Weights of a small transformer language model.
Size: 4 heads of 64, vocabulary 612.
Architecture: LayerNorm before each block, biases, tied embeddings.
Training: a variant of Muon for these matrices, 3716 steps.
MLP neurons of a small language model. Each row is named by its layer, matrix (up: input weights) and neuron, and shows model dimensions 0-255. Each number is 128 + 32 x the weight over its row's rms, rounded and kept within 0 to 255. Numbers have three digits each.
Before each neuron's rows, "fires in" lists the words (lower case) most often at its 100 highest values on Wikipedia text that the model never trained on.

fires in: "total", "most", "top", "continued", "average", "table"
L6.up648:108113125117099110144124087142096156116146140191113140134163139115136149130119176169175164100114098101151150122125153122141109134125148164088142088155177146123106094193109125168137162135163108180139144171135162088162161135121119111117122134109128136074139165158141169124159105107108125103126107181163130184069129095076109130115126117109181143131069106107126158078107170161110145118133059116102127113165126177156098150105081118124081206112093155052105139139113128136143131137120115096190135171150131107167162116136102073148097147078174126155154130190109026129173109091195124144143091128088127018201179168111092119127122079114083061093143080101188105133137103141073066126152177114108165148070167140121090112124144090170072129073163148136129174101128153100210110132150115

fires in: "of", "in", "at", "on", "for", "include"
L12.up235:125128141076064083156140118142123071168136107121139122070079124131098150099160139206118114108183134159111103125110084165083084159149089131157165110153187117057136144092166127090145188064132117142101101084156104141141136154132062112107167113091138134090133058142153063170136137097159089112143217130138165110096118140151138148129097147109116072156143159148075156076134174173156168115086100108113124165151117077138162127116127122169128130167096066148143189172100079131093188101026120134147080120103168137183114178151097112112147138081091200117168172140144091149151127165139170154104120104157164088123119139189092130137106156180137145141123152101170157102141124144093166151153099094109163130122153119095126069159098091117168103093117096115126091141125106170185113168174130

fires in: "would", "to", "may", "will", "did", "can"
L6.up51:183121154127084137113138136127096145126081122144148108138135051151151100141175126157154090127113141113100066077105149129044142151179189115066150091078215167111100096094105152147065126086181153115166105112171114120188117133142175158094150114080123115146105135116125083085110134138120155127096170185124203154147111090159134157119106141116139126111130126148141098154180144164092100067141109137141185123169118076130187160149154106117104164114143115102071114172116127148167130108157145080104103156088159121124173134119170151114152121135106119124136111239129151155147114107096107115143145120184136066119152125131167094154170110122121148088117126114058137142130162129101096105131109158114148080130094094156068182153116085086141140071100067133095185172202189158141124165056094

fires in: "american", "indian", "republic", "african", "republican", "british"
L6.up180:127114101092119125073141168140131086182106127102171157136084160107186159153093106080107090085152170124125112136113111145167089114184093118178144134089102134151108110100120134082107101132115128111137153162148110151134127118150126123156092114119116151135120126135134095111176182123128147161158125107126053126122142118182143127140098102116139108098143088141104146120066129084084139100174097144212142085100140089116164171140132135055113134197154137101107133155138161139190140151121137130137156191071129080152104120143147192073165136147041161123154182125108094089159111091144146114163116168098212102181078070102082127170155144166109164179146146111101180127094140088123035189156204194102106142102118147151103082123162105181106097049167102130185138088124121134142124079110131

fires in: "would", "never", "months", "what", "but", "t"
L4.up122:096137107193080096063112141117067117191183150093174121174152132093069127119133088122072112172090145093143134118106175107184147155075156139118062165101118147171139163111108124104137133126133152104120144122154155165166133133139169119120157101158130113177157121192100121068111108046110080162156122181125157108157140100064088145142118165180096106104106122121094194112165137187152133118150159175137100147120126153149137059130163098141180159067159115126129151166117174129157083154159129136113091090093116144119132165081117096172134120147128079116168144136164136200135109122136131152130102135170103174113147080149078189125144091102090168173156106086107136168130142134148005086135102123139120096074126102154038124115133092178168150124090103077143133146163154121135101162127117

fires in: "of", "in", "on", "for", "about"
L10.up41:108081064212128103121108131164091136139121096150132140121197125099153117072102092140124153147116109139136118073089111155170127086191108146140135082148148127149104083168135090125147136054131089158165095129154141160165189140126070083134105123166128135079135086103154108112115120134220144105153116132137119116153138126106101158122163094130181088095143136156120129119109176124178145165103110146069169034140117144089104093090180101112079066088139114094143087130202110137197131124130093140161061123151084155165110138108095155168165196138125162173115121109111147121131117117122083141157102127175094187152108139133132158204113102109119123071114171177171202144096150093047156150103143121144155170144187170116148143102138094122166106102084130113131162138175111116134087154133070

fires in: "for", "in", "on", "to", "among", "of"
L14.up326:128150108177168082130084137118099079149121072146110115135184096083096133111129105083107102091133065124166111112175130169033155184097085109123114142135125188125147182149090103112177193127126150136155098141115109116128137092060115091125179134092162168125078121148110089100114095170161075120186155121164101108124079188141127122114106164183151160181168127140191205130084153155177157157205082092108141126147102137131097091125154119100106084109106170152117108128152088138103182134090108131136098070123061153124149152091117104156110162058120159123157158142095115163143115132163196120129137115151136104200157151153170111111152135118156107097139127116164126117114158125088164215108121075074123118131175066076110108120115136174072162107089131110108097149142151174112086126140123

fires in: "to", "and", "all", "allowed", "also"
L13.up749:144116122155144073136113181177136174122160142095117126129129171162119079095125072092136083164107070080147081129131110126064117145114137122121104082085113183142151139112120094125129076113132151089164203215129107123138119142148152060139140106098165089186096146191115079120090129137180168082117129112133122159131131114137155139140115149083149140145214147118103143113082196181111124158111091110097144117161096049127135135090140116161121119098118156093079114117097100169196151128177153125186162119104052155068118147125170205102086153124146180126101115151103162091179139167123091113137081129121119127156145178114115156035113099137100105149088154154089144125110166094127162137166114142135177123153167138099114139118140098105092137171106204158176188085147148130163160104073133

fires in: "may", "april", "august", "march", "december", "september"
L13.up79:159144148158132118152108179099164160116118173138183136121145155085186121108105156093098176146160171136145125060138098105170166175192113090144144140147171163184072102116165169087139100091093141114091120108128183082124133087163138100109157117127165098141065136177138095150104083084092104138155170127193131097129184160136109172100112180111152089147087102127110164133127146151141085100197148116115132146106118198155164136114076107139087105132122113162115151122158133076162099164141099145154109134125131135122131137151093065060125128079149113080106128149099107123172028104150156134122107128182119155195154096100145054055142097112121060135157150144100139149197142139155112094120166133138089164183147064174166115111119133146180127169132097122079090081150149124080078157161136

fires in: "of", "in", "continued", "statistics"
L12.up355:073065172127141158102148063152115127199139113166132102092113101151107186164120101075136123066148126105101130101151116158116114170111147146143116105125123117115086126138174051150126143139130100218109062147155138150108123152131161097069112168105105109076110047178188113145130114186119141118137170141197121151077140166102122083166127130044128101132119181181174154130059190114163096114101125139126073117135144072169083143127124125137191167110201155186162123154128123135078156120140111157079129139108118063120132140136113071151133134133085171159143139152167104126167111151116133055087085103158131185148091103108139181130181159118132119117135100124190160115106083097125138150124101099141113144148135079189148164168131090084124120097132178139112121163121099178101097106151105

fires in: "she", "is", "he", "was", "to"
L9.up167:146126166133139126155137118087162063103134124121189147069141185135125112127113122146063144091111188110109105140118168126106061203065138091100058192110152109156148094111110083099110128134080126161130093168142152093115157198138163099153135144123168098095139132167133139159166102113160177199177162167163133148139101109165155161089194085124148174142158115092109130065206121129156133082111104102147094145122104172091156083106165110058132212148099161123114069075112103152122093120122141185161137143133104108119090195169194093076158097109131120069134127145097152139118122079119093117127106143122167155151155092165110178160167120132188120160152156119112092116091146105119104127126116166131156072137140128086092106106117108077102166116165144121108103129098180106108113056124166

fires in: "the"
L12.up52:170204156134177103169112087128148088155156152102213082120135127102116092110145118130086150158099091110169102097153112177135088090127095114146090096138177132181085112177120095195150162120128155108211101100133117139119175171151120124104070146112133133042121111206078080126170106131114157149162153060071104126147104095108115115116080090128093128137036145110110128155107105136110130108137137138081150164085111148125176131130134109107130110128114123122151127148083144165199082086111108161143132145122113061128127124125134125180147155133057077161121170161160166158147138098158104106095090121142138099189092181164136079084158153149144138121107156119147147130136186198116121086075159122108195120074113216114183129132195098144126089128110174149108123118115098132143095149110123

fires in: "would", "did", "will", "william", "t"
L5.up320:111186158115085095131149058161127159114083106134134119194174143096106112097142175114056130174187114143089138102163131106065113186128126107093150077097160126118097144148144167129078180091093096074106112102113176142149100100115160161119169077123117130141149159161167097091100083106156066203108065169109128121152169128073097162116084164151069141174158093135071157142163113111102082176105174098151128144139105080173127136154143091090163141070120132144106103165113124148147114119133126158128121041134076157204113155171118126088150097166145129097143112134114139219151178098129115138079086148186114119103121087099127145116092090082197149100148153121136146128132140138141170159141131119082185081153101158116113133153171138065175120131160137169118190168129140116106124118151113

fires in: "september", "august", "april", "november"
L17.up47:138152130149064169140057117115191129128120171062108119119200079082146136192067146134097147149136111099163142129108137147133119132152143121119144163097110175116086117121208106103142134107093158096130094155178139104116068103159164153103088082073184123135167103153165111122105034152094141100124170142115132089128108127109116147111140158073125118149130085102158200166131120190083136139149112167126100151129099140178123150094150140121118113166130138158141126081175111112078128122118142130108124106091156173122141127152146085171206118135104115083080153149147103134074108114114151209156123102160079128233126093117132045136122133146174148167144151135073150140130146068149149102084177109051120157194134103115114126102109090126153059178088169138101102124127117135122119094158185

fires in: "all", "to", "but", "this", "allowed", "through"
L14.up146:105142151092135107060091139091098116156133054143146109223168141118117103104166083131084105080145123078161122146151147138094112146120144133096100142157110139149103098133057148172108108097124059146171094127127082141090070150107147113122158085159109090155179172138160089116144161103149132122139151158134108118118154116127170198059139130113146177118139152077169185100089099122167143058075129206184151135120065112128114118099163093114077158120163159113098074185129119154129130131129141148121093177119148149112095154112162103146123170134131156135118124156118112134172126122087158188131053117106153118148158124145106143093162088130159106147120190233090128151105180115126131090137126113044117051086157146102087100119142163123118151184120120107124129127194110179175192128153110

fires in: "in", "to", "on", "of", "into"
L12.up159:181127121109099120114151147107159112158126114114096132107112134112145150076141119144111161129096135147150173120063134146097047112184087147131120111145099090166195137168101081117118163101085093092217054107081172130091155072112121108152174168149199114159077131162145089100105169150046084134101154109170141128081127212152120116135095141102066098140121085171137148133133194136164146099061136174151131137138081144100132125074097142164117120120143109171109105140095111091101144119083106192089106155107077170130169128111140107129117072068150097116141132154166111104116182108127136125142116082166101102075184143069130133157184192179129150130159140133157125098172140139136143129122108050103138067131119145129152163159127170100128141111110137150135155137099163058144162183156184

fires in: "would", "did", "candidate", "book", "books", "could"
L3.up535:168117098141118083154177162122164122089143092143106106139121122120119157123175144112087182101146111073186143126148117126083109099131189128142097110097143130117182136110155170139081145072094090142100120110145108172108111123122135116098176079167093130073115151118104178123143075149148133162168127139128207091130117159095125165041105122063094173093064114136128166162115111099110092118114146134110172139058085164109111123141172089191067164156126161114138122170119150124163105139148158160145128110158164088180108117155131073109156121054127104093115184146124168167113124154170125138168117132147080076123127167153145124143092122087158197164143066144069111091115126091180138170163139121137101102104077097121147168142146145125173125067144152166110208168099130113168123214051086

fires in: "several", "following", "different", "only", "twenty", "seven"
L6.up168:130142124151175106144080160118130091097108142106097167146161142185163148162167117111171092176111145158136099159112194093177165095101154108109160138116112118174185111064107093166098124149166078137114106106076140113096108091088118131108134119118073172124119108114085079190140168061171137126086140090155142117134143104143114098108077078106109105132143139122142118119119129195077104122122135043162166144061174157137167116169115167148070153130182132103144143124076131136147112107183092088166162162162134142176099169072146155145142095168053129079095086178075199126144124176164143140071109121079089096151141144088183077150073134111087112147117109140076184103137150183125116178131152110169122147085126102115175116119138132185166133142078164135121151192128106112130122168102125

fires in: "of", "the", "sixth"
L9.up454:115212140110105117145086099130153092104133106158128115222103160141166100204087149136126136212159111129107130077116151126118158045182071109115122136119148083098097176116091117185111069145116121135150091110139198118122138161114163135134085123103158142123094104140116148078164088120115099182164145120145131083115133104098126116083103140072128159065090089138125226128139166174088140170094114147141156093115080132123117084144136095166119095101148142123092115140171129115170160081110083132134095162156127164134172161116149097169140154168117067179078191153093147094155099113114113099129152152196163135124095121140119164163098163148156147132089157105142208106180086162119099149157127093073089091141127167060106068165118183112148150158146158142159101128123149121121077115131163

fires in: "and", "of", "lake"
L6.up503:105116192146109137106141119123101081177072084084153134082151180147140175177080132066141134154134150120145091123182132099141110043160105160142157120124135105203145137183100096164085126091150107100156088172182099070141079152138127110123145116151183134155118121129135132088168185094142083159164191144089053100117162071161072174173110154105099188130120124155184134178120119119118139173122072113151086134124132103125145119168142151120088123118124101138130136163151140126175138069115166121116097162149097177088137152104124115071149093124134146179094203134126130109147173081136108078081134130196145084131114151152120091149163147109108079064057147160169163120134118140110120108144079117128166139057095135130135131117165094186095138069170131110173115121103160115113115051123130

fires in: "the", "chinese", "china", "third"
L16.up326:128080160108121120115077106147111153139075109062082124129132058116122162160067147106138142087134180096180151097061070139129129135178065099123110139125126132104110113109069093111098116124099150138150120150104095145136127129174126156182151147117081114127129149119159063103191130125071179171187146106140135150159127079052111123166164143177191092125156184113138176116139152211110144145116139156106151061103180110127167164128156142099118129140121103110140099113162130066115126098135143105132132157120148158131138165163158138120147139130119165159139177142131129117178108116099118084047144182167089164147136075078068198131112153109178168101094093146073176084140153126178142115106148143118159151130088143114137160055162100178176097144134119122191093175133164087099065131107083

fires in: "a", "the", "pacific", "an"
L7.up144:111106143120114140199172149151173183166160111099141177142151146088180158179179139097200154108099115076149150127141158115144078112147094155134075094109169120141193083154136127181092080140111196091151108136124137172086143144198157115087145129126096155121125108166146119092141072129147099162117111138132077127087111070166088164111125135144141088105148170158117103101109138114137107155055115121085155168104128116173162116123142060123146080087141165130172067146142179164172082065112186186132050109147109144108115134101166152107104126133133094105141102096076107090115102133149051160123112080130150123170130119055164122089178127172063092119195170177118143132116153118131163162122070134158091148080075162130129137144114121129137115117103108128160109174179130154072097150123111

fires in: "work", "works", "worked", "become", "working", "became"
L3.up657:132102177143096205064114128109138108184079126067106093169115166108125166131114173158093123052152120084101145158126176122139096144097180131171133154133165179169102101103156147137126090105112085095115115168173156154164165112076094177153198128082133153091108092192170139119169090168109107100123118108119173175178155133119154138120119177139139085099132188135125124092164081147119066133123154169161090057174095149103168116117156104135142090081101085101124153119136145138181129101084121126110149130100157167119148152087146130130119175133084131212136114130116037118100156181074106138126108111140122153093148092138195088107136121120053166156146132170097096163117103105166171114065138126125145119137132091086094119127124132150132116085046122108171110132081115138192097091148147

fires in: "took", "former", "off", "office", "top"
L3.up687:115121107152124074119147104159174105103119135103145102130083068098144106177047139089143117142098092163075129120072094172101177077142111067147164147065145084167143126180122160124048121158106121098115185123111155074185087103124190107135109141120116060126087199112086111169155135125146091100167128107164101128172123190085096060130084098104150110094099158153153153157148152106105129146145115111105157137141143122144167093138090058157124142084102176121087097145140065173089142122134086119145158109070155168144129039127151139111164151127140111117177141143162156202096094091173130142155131152119179209145148085130115138118090182160134128134163098113125119142124177142161168115181154204111141163161119142145151140114083132165154076170145151117100123125132137080143123098133168

fires in: "she", "green"
L9.up356:116132125154144102131114099160131164100140159047155146054141189159193144106134100092097142135117130116110135101114099077080132111151127088136147107123162133118116125085167122144120133107176153157171146124139069153083109121151165083117194166168168105105145177143126136094111111137108143097089066124134115180112164150163178137118092126050177138089110064080120129094161130129111101110098141179113112167104123134140152084083129180153120177178119122200148126121079141144135123131099103159135181134024143161151135143132102112135127130064135137091127130192121147160102119104167127072188159124075141086122141060122162116199079103098089125129149126112079132172103093119166110136115105236107113167174183120103108089159093090098183193151135105120162107140151108118134079111188133

fires in: "the", "s", "of"
L7.up718:091144171123118124157095124111090115167152119123184093085130194126139143124116153140152184170152074117098108082145096164110074139186095172131091119129135085106128124197101116094128075158145185151178110152147130119118134132113126076126124122131148109105156063135068117086161120158128084184133157129056119106166111101143122126108077133092128176112098092115071183105192159119136088100132134162153161160116192156150114124093129105105081131120090166134166114145111169153135143096102113091130079078122128088069117186184137093157160202107088029104115120134127170099151152155171122103118111109185066097163083096106127088178148121149106160133177168133130168110140154129122158149154140080112116128074101127147132102147155144123166175164114212040133155168148160103107075129135185

fires in: "became", "within", "which", "being", "become"
L5.up750:109079132153106114112113170066165174159089106100110140131137097145133139142177090132175131097178164110118143177160115132156080085086144166171091153025156149178114159127173121121159136101104115152132072142151165085186089129134111183161123100085126132074094135186105134136101133151111072104071136124094087130093085153175099113092157131074163087151095142122115147068134092156117100091130071117098118169103130123118127134149079110119113106150145139135084168187133179140185082137152216201107115092081183147121135179138111108144160131136136189130056156158154131148087124119093107105168144101177170117158164122166150130114123106162126136092177116176136105138127108113142138161138127106223039131143076081098169134135144117115129139123096127116125195135098115136077147115066113

fires in: "to", "the", "and", "of", "further"
L14.up749:145080157127097144082072105122134175155118157122177203108230142076105109161156109137096093126112045093154149108096133144154109106154142099148178122155114096166153112117083120159112112121081106078158144149137158111095145107131158144098193134106162169115089196142120071139109100128089141125080161104112141135139134139158086077146151109174103070192083161097102153112110141140112098128158125142127059099137123126059107117103197134157173100146165127110175140127134094117229115111129163127129134152138124182094146102102155145121141191157123090156083110149072139150127179190067153144136128150198128125144125176159138142120115167079074176112077132109094093117167124112138095099107119083144126133089125146139158167158148085153118179084075155155147149084138125081120162166045120

fires in: "they", "she", "band", "by"
L3.up597:136096166092155130153087136119096134122149110053149098137136177106160143134043175129095123127107124135144147152137052089164097054130124108153153111119154125159110070090159121125148115098155094135121158153160137143155137174147084105145096141159151103096118181171131138100161114099117148108171098096088098152098158131158169122153130112150068149129151125155170104110060078188100104097116165156146109151090198110112158104120085144152164163151099103118161201106151133154170179121101083133137169070111130096163135135194085115101093169089109102109164105151109160116142137114134185179140115188196127139156121069098131079131187158113192170088137187098153114200121093102101145136137112108111117083167123124131109072121176109154191158185093125083112153066084091095124094083163092

fires in: "with", "and", "on", "as", "from", "of"
L12.up766:147110141149187099124131162167141105169127145198069134124119126198114098117132119129128115000124139131131112087123159121051157143146076169064130119159096122158094112088164085123150123111121155153128174138197165163091124166101106078065156101054172156138136121165154099127118145121190094126098143158094173112106119107105093129143165148152154166149120155190193108091133159134107167178124140125035128107133146150081129117091149087150117095090095113118130103102111138142129135138130112160116151151147111153140084185107161123099148106127143169125124156116084136140109144169087152122148099114118117073176153153119130179148067136085142106109072164125105175178139130189144158076111112101092129119148187087084111096227164104136140159127158142106194165094144087128108064114114081

fires in: "life", "votes", "following", "lived", "liveried", "lives"
L3.up620:127163149147134129138083069107127178159132125082118097154162130103111198110158192125174144125096171158148042104152102093137068098148150153091128202135153107123117129074091137129129108138142105180124128197144189154115103181144123100122137193152162099173162091084129093101149154143087148139168136127152087125149127203100087081088167152158130112090118139161100151073133100138125064130043163121177183128175114127156109147106149120142097151177123121168143089119138096090097155093090172111106159114123127127059109146124119168101117146113156164148107106142130124139110102121133118140166122054107093178128179165118166148060162044164150068089086098095118125110106159127100099163103164163078146148205166113087102120150094140118165082114114158162120139113124152152150083119068083

fires in: "history", "members", "historical", "george", "historian"
L17.up278:130097162127149105094103083155170203134071079137067107178151158089222134105126124115100150131150106112079136110077125166076156151175141096170101121127055115177141106173176165161147109122107131144121081130071179113116197080166150181139124066186152104135130121152098125116162100143141150159130106147128180123176142156097129135209096137126148112149131075131070130043127130147129157121116145135135127167168121138113148145137112121209069104114108133162103073091186130149063117139143147148099091099093144140163063119144159119139142121074150146110143089103153113137132130103134120152139085137117072182121173135117144144129152184094082072181140073146131136111067177095105168155137135141100149139154159179108161085137151093112086126155174079158068127106127137114069115129074118

fires in: "april", "august", "apr"
L17.up582:169119132116171192112108115139086160114154128128101114131113068091080165132089122123096158145138111110143082154089099097121090190180069119120137087124099136122146152075142142128094157073075104096148150099129142145145125181130160155169146111127142111127082101161191138102148126147091136104185184117122052157143076157068107104144108138163134126160101120117149131143115132180157109086134113162054060093058156139145098133116128122153185154096211104124086064164168070163138093094200149147094175148109108134124147178164151131137133131147122154115084149177130070122123115162178165180152172120151121089132146091100126161075126191139107177155147176169129178141084080123179085134072121156114151172180109089131129172157093079103120100152120101109086116171131123130174081114083156

fires in: "this", "where", "through", "three", "that"
L12.up703:120147167094085129188135165125118156114128128131142160113154108130114108103150138150105114127152176122104113156069141137146098080161135133151117104110123097102127120127169143182173126053088086129130166072147111129091096109107086100123174104076053143104207102131128141051150153116138102116119048115134120115152198093110187115086106087185193135102141065082155174144173133185105133141137105201065154137100125069119033126112102146106122121156172142131148124122114123165138128115162127083129135219120120160101069115160112147113126147126187182110160136128145071130121099181076124128094118169176146122176206138095105174126194202128150138139111132157118137128128168085135149148121170126146112113106086145087151118085122080128130098152110140127101092098198187158125117085120145

fires in: "august", "april", "inaugural", "german", "gold"
L17.up246:154122090142109181104118157101138130135141168178163123146165155094135133169095120101093069146075145176131088106066139108115148124186089117121100117158174078104144181166141198075113092072190168145135107086111107102128178146109102137118146145124160132104143172138104130095142088102114130131141149179188165101119153144169095164072100081100156132113139164110151126116100099184141140074135148055084081130100145098079100173112210124141083187100093118141087075112166115111098133167125134122135057142125091115062218144138155102132145133144135155154119085187145164066121101142140135101180126089160119142154197109086086087128119176170155144119127169145094122145191148117118099116134168131127064123151139164061104156162094147078124130145151059102158121136148140129167126167078111

fires in: "of", "name", "to", "around", "called", "up"
L9.up25:108110152124169176143113093127139087174135108108131165096155124126139180045155158152089127147170129127169173135146093149123100158167171129091131163115121145088141133144185111156094132066143125151169139153132106162115124049077101151114147201081077114113106115158125144201107081130136093176101162135102174181192143101115154100127143129136131095115139163153152112123149145124152128063073102113098146138130113123075120158129104077082185111167120091175138132121128066096139141117137125158056084089143077136123131174109123114108139136158158096127172114083097099173168130132173191158164041082183132124125242150164048144201146162131092122130097101092132162115134125112104086079069083120080151107107102108097169163138131156124092123112138142138134136085147114118074137119169160

fires in: "country", "county", "history"
L6.up435:156122108174173190125131157078137127150138157138107155135096107085167161145148067125110150101165130153115135069160111168135160117169101153178152130162133118146133089141168167132098074121083157098163150099105128129141136109097129155123147112125151111166197101140121091114149069118151116081123144100127166160110143162203113088129100069126117060127187123154130116046145096184104109173095182086098125061142144149074101134119111137133146158086109116144142095114105112123091085157131108110159139162163140113172140105132123154021164141092147116152104162043139146113178129143137137111180091147113112110151132112096131167049120127082139085093120126158139114179125199149079109090104096137153174131187129061192204111134127099104089050130185154120111170121109141193105142147114171

fires in: "she", "he", "appeared", "appearances", "appointed"
L10.up748:125123150128114174110158137120079111081094153149181152136114137127078136164088102114115160164112152098121125133166112110148153158137125153144103122097127081115159078137214106101126188131107096145123120122137135088106150240109125082129134137133166095148108111096149114186141136104144142146134106129160154126157059093131077156100159161112080119092088094101136052146143166180057134031146202142111139078123136102127128143107180109114096172126103116134156111077170109154116136188149155153175128165173074096128109186162066144194109140167106112094129106135100144102029140071083086114093146144134076118187119146123118091139122240135188170148110133119110089150094118113174163129143122095154113165141124118096131132123140142137119142122100111145150089175113204109149133106185108

fires in: "the", "pennsylvania", "silver"
L7.up691:127113101125137136108169121188111124120157127119116138137161096136090184132102205142069051176118065140152174095120130132111112071141148124184139115154049123208085106128086127156086148114120155103180129119122102096120110153111139111146105121069143115069145122127142127102165123167143068132098095130130133118148128130092078058084184092150169083151111101113146106066138168154130128127129107147128113154111085172121098107153094092073158113157114173145152148093192157096166138037111166093133107138128115178102125084139170056173106115101163050073158122160118127124109129126102135115120113105178157190141104091135138126093133185082130128109106113147139152177131167119133085230111151146159190144141136097172164146155130168083136197104124175180127153172119128159132146158077141

fires in: "county", "currently", "country", "family", "current", "synonyms"
L14.up94:100173160166108172133088104091128101132111117093121146100168173102120110144119147156149162114176110072126141096149133162102096100137072081129139058133158109113120091148123155135113134129135127088161057108146144094106096126156089153143101122066171148137143070167160098107132087130140066138142115171069139155165174125153108129127097095166073144121103180195144142168195092109160143089114126120149159087123127070090135189140138074095100100103144120185179102162094136083133158147087126139166115028156167147145162114112167127071152117143106133101116136093132134127133120190181104106120174116198133183120150103049152046162063128193132104084125144106111149171158172187091166104125091168164163127152114179123145097129146114117123088154096121130153148088092104158072131098184133

fires in: "as", "works", "stands", "worked"
L4.up282:133201126151087220117073172122141098155107118152140130179165126103133160114164171131098150159163177071096176108103138160094133119085146131137082117072161106115100171169065145118140159082128120114095091129113147121148160118160127102140124123115070093135214077086101140111142102118114109142150120144107113091120116120172140114127100104109166134120128132158095116124105146132124155086164126135164108142105166114198107152084155131125142133119180122157114194117138076160143139139142111160134111133174116121130152160145147074170126142116158138099171154114123107171178151110118073119150150196150083037145129180159133168159151130110149174105114120160021091133103107021114179091125138111111145154097129131151220089153145097129151100168127103129104150151141135072091052104060052

fires in: "during", "of", "to", "billboard", "melbourne"
L7.up215:122167087086122123174125108143072093111145127127163151044155088107155161097064132112117179162080127088191143134115110114093121101152115166101122155081187143107145133118118218126129069124141139144139125137105166123115142111084100138179168119166143093083051150159096089111139159163122131136170090153097082070179136119084141160138127133122124121130154178145120132116139114151140091064149129079090123161053134172132129198111130162144154153142149185127110115129101118146119109182124082086098082089112125092174152138112111175131115144144116111181189159097116117165170141117093156107152099064175126133141195148093145157107120179138173058110101083082199133125115084120187056099182106139104087148127119150149163095178126087182142148106171141128090115115143160107122181192107108

fires in: "country", "american", "african", "television"
L4.up733:107145134121146109139096118168125101154152120131088139103107193134103146116152146128120149155092129094200112131140137111134120150158127164171166133143166127160116156169069115074101121117154147145120162097063140158103087134113096069143121143157131104047143141144095103089095121110161161128191112073130129128170164063131083163107173178114120107063118083093192139106125164109122128157118102192127111086135121111093119135144177125111153136105135125106110132130146121133132182125115110132148084180093118111093071102153119172110123169148156127137134122175137058176105103079167099169125143194186174043170085135163126139081146166151075080152118123093140190120218121120139076195100137184115112133083129111121128123126185130081199152129127045126148096143127134091053084088181177

fires in: "new", "following", "later", "next", "only", "old"
L6.up463:132108150089127138103082077107132123116110146109194063190117097144166119168129121106159039126139107113093158151151134079164119161129100115148122145084110152122166205090117089148126100192079125162108112103122127147097115154127117134102145126192100132133120148157086139131140078190185129115160134163089170117179114182075103110122049158106123170109117191151119153109155107109123145107139150080115089154101104183147071113164131194103120114119121147116158098144097114064213112102065125126165084126140158135140052172114160119106094085119131086172090197147096178133116163167131101125088147171083141096073089120097199158140080135118095094166090126114138149127127111133181144164133115150155102166205155193137139119075137102150124092078112118123153119177160172134130179119138109

fires in: "at", "wrote", "of", "for"
L10.up522:085158166123112085149122158139131071111098151112081151125144153147119162103105167181184172152118095153163144144122109150084135078119143148150138101121162135085171126129108075095124166103115072121136154135085130173141102120126136112169128107134118124074125159150131068101133151161086174157143138110156160124150173120157096125129060234126128079099077110138168118184117153116163165204105130111122130119158029140120102154110088153147171058095152092061124135179137123108072167163114085130137051116126144148134154103139175120089085171124147105199177134125122159134123146147131130127113117162164186069115139208061135163126090119174128173143102174095179146125095117160075114150175110182112092119161161098114080044170142093120135163136152110106098118111158091118119088090144108

fires in: "of", "in", "on", "over"
L16.up159:109097134220142133135175114081092131141125120151109139138142160088123131100119083135106108138122133080135126152164150141073083122159115142146105180110128154072123133155144138105134080135114112134140150126169118106119108095148084137136132146104113085144147092099180050079153080129175104118126111133184137138154092159140076159076120107125104186162127144104140133143144132155087103148124094119124143098096172095077072080121125115138103061122177150075181083105130087123148233162194077170134121165161095141165123131054191105174139168105160151161154135107121091156186064123156153126106078086109137127111132139138119119096129140118127105162083126127190114075096125167170146110107207110133118152194215078162142149093098134132162146112146106091196064168162142134167082136101187

fires in: "within", "town", "off", "office", "performance"
L3.up651:128060103114094151170148158144150126106170127161100086162163163168116100194150124096175154137106158212143215146184160130158124161150177141203134153197127061131100166098159098033171127075113113118097095122140127089135093099140109092107144169090109062119115143161110022095140127097135117113142092119180086115133106115122107104142123150109126142105113090198101124163109087156135186078117131140106151125092156119085143110145101113149134089139073129131105155160097125142093123120154071124126221106083149081136125066116144081135182120142178143108130121158104106122094158150180113122138082122104142153141194129132138091098141123162127080083129186126176109114170100144127128143144162134168092121124159178137123149120124150165139141142085103106086096116083112088204143148086166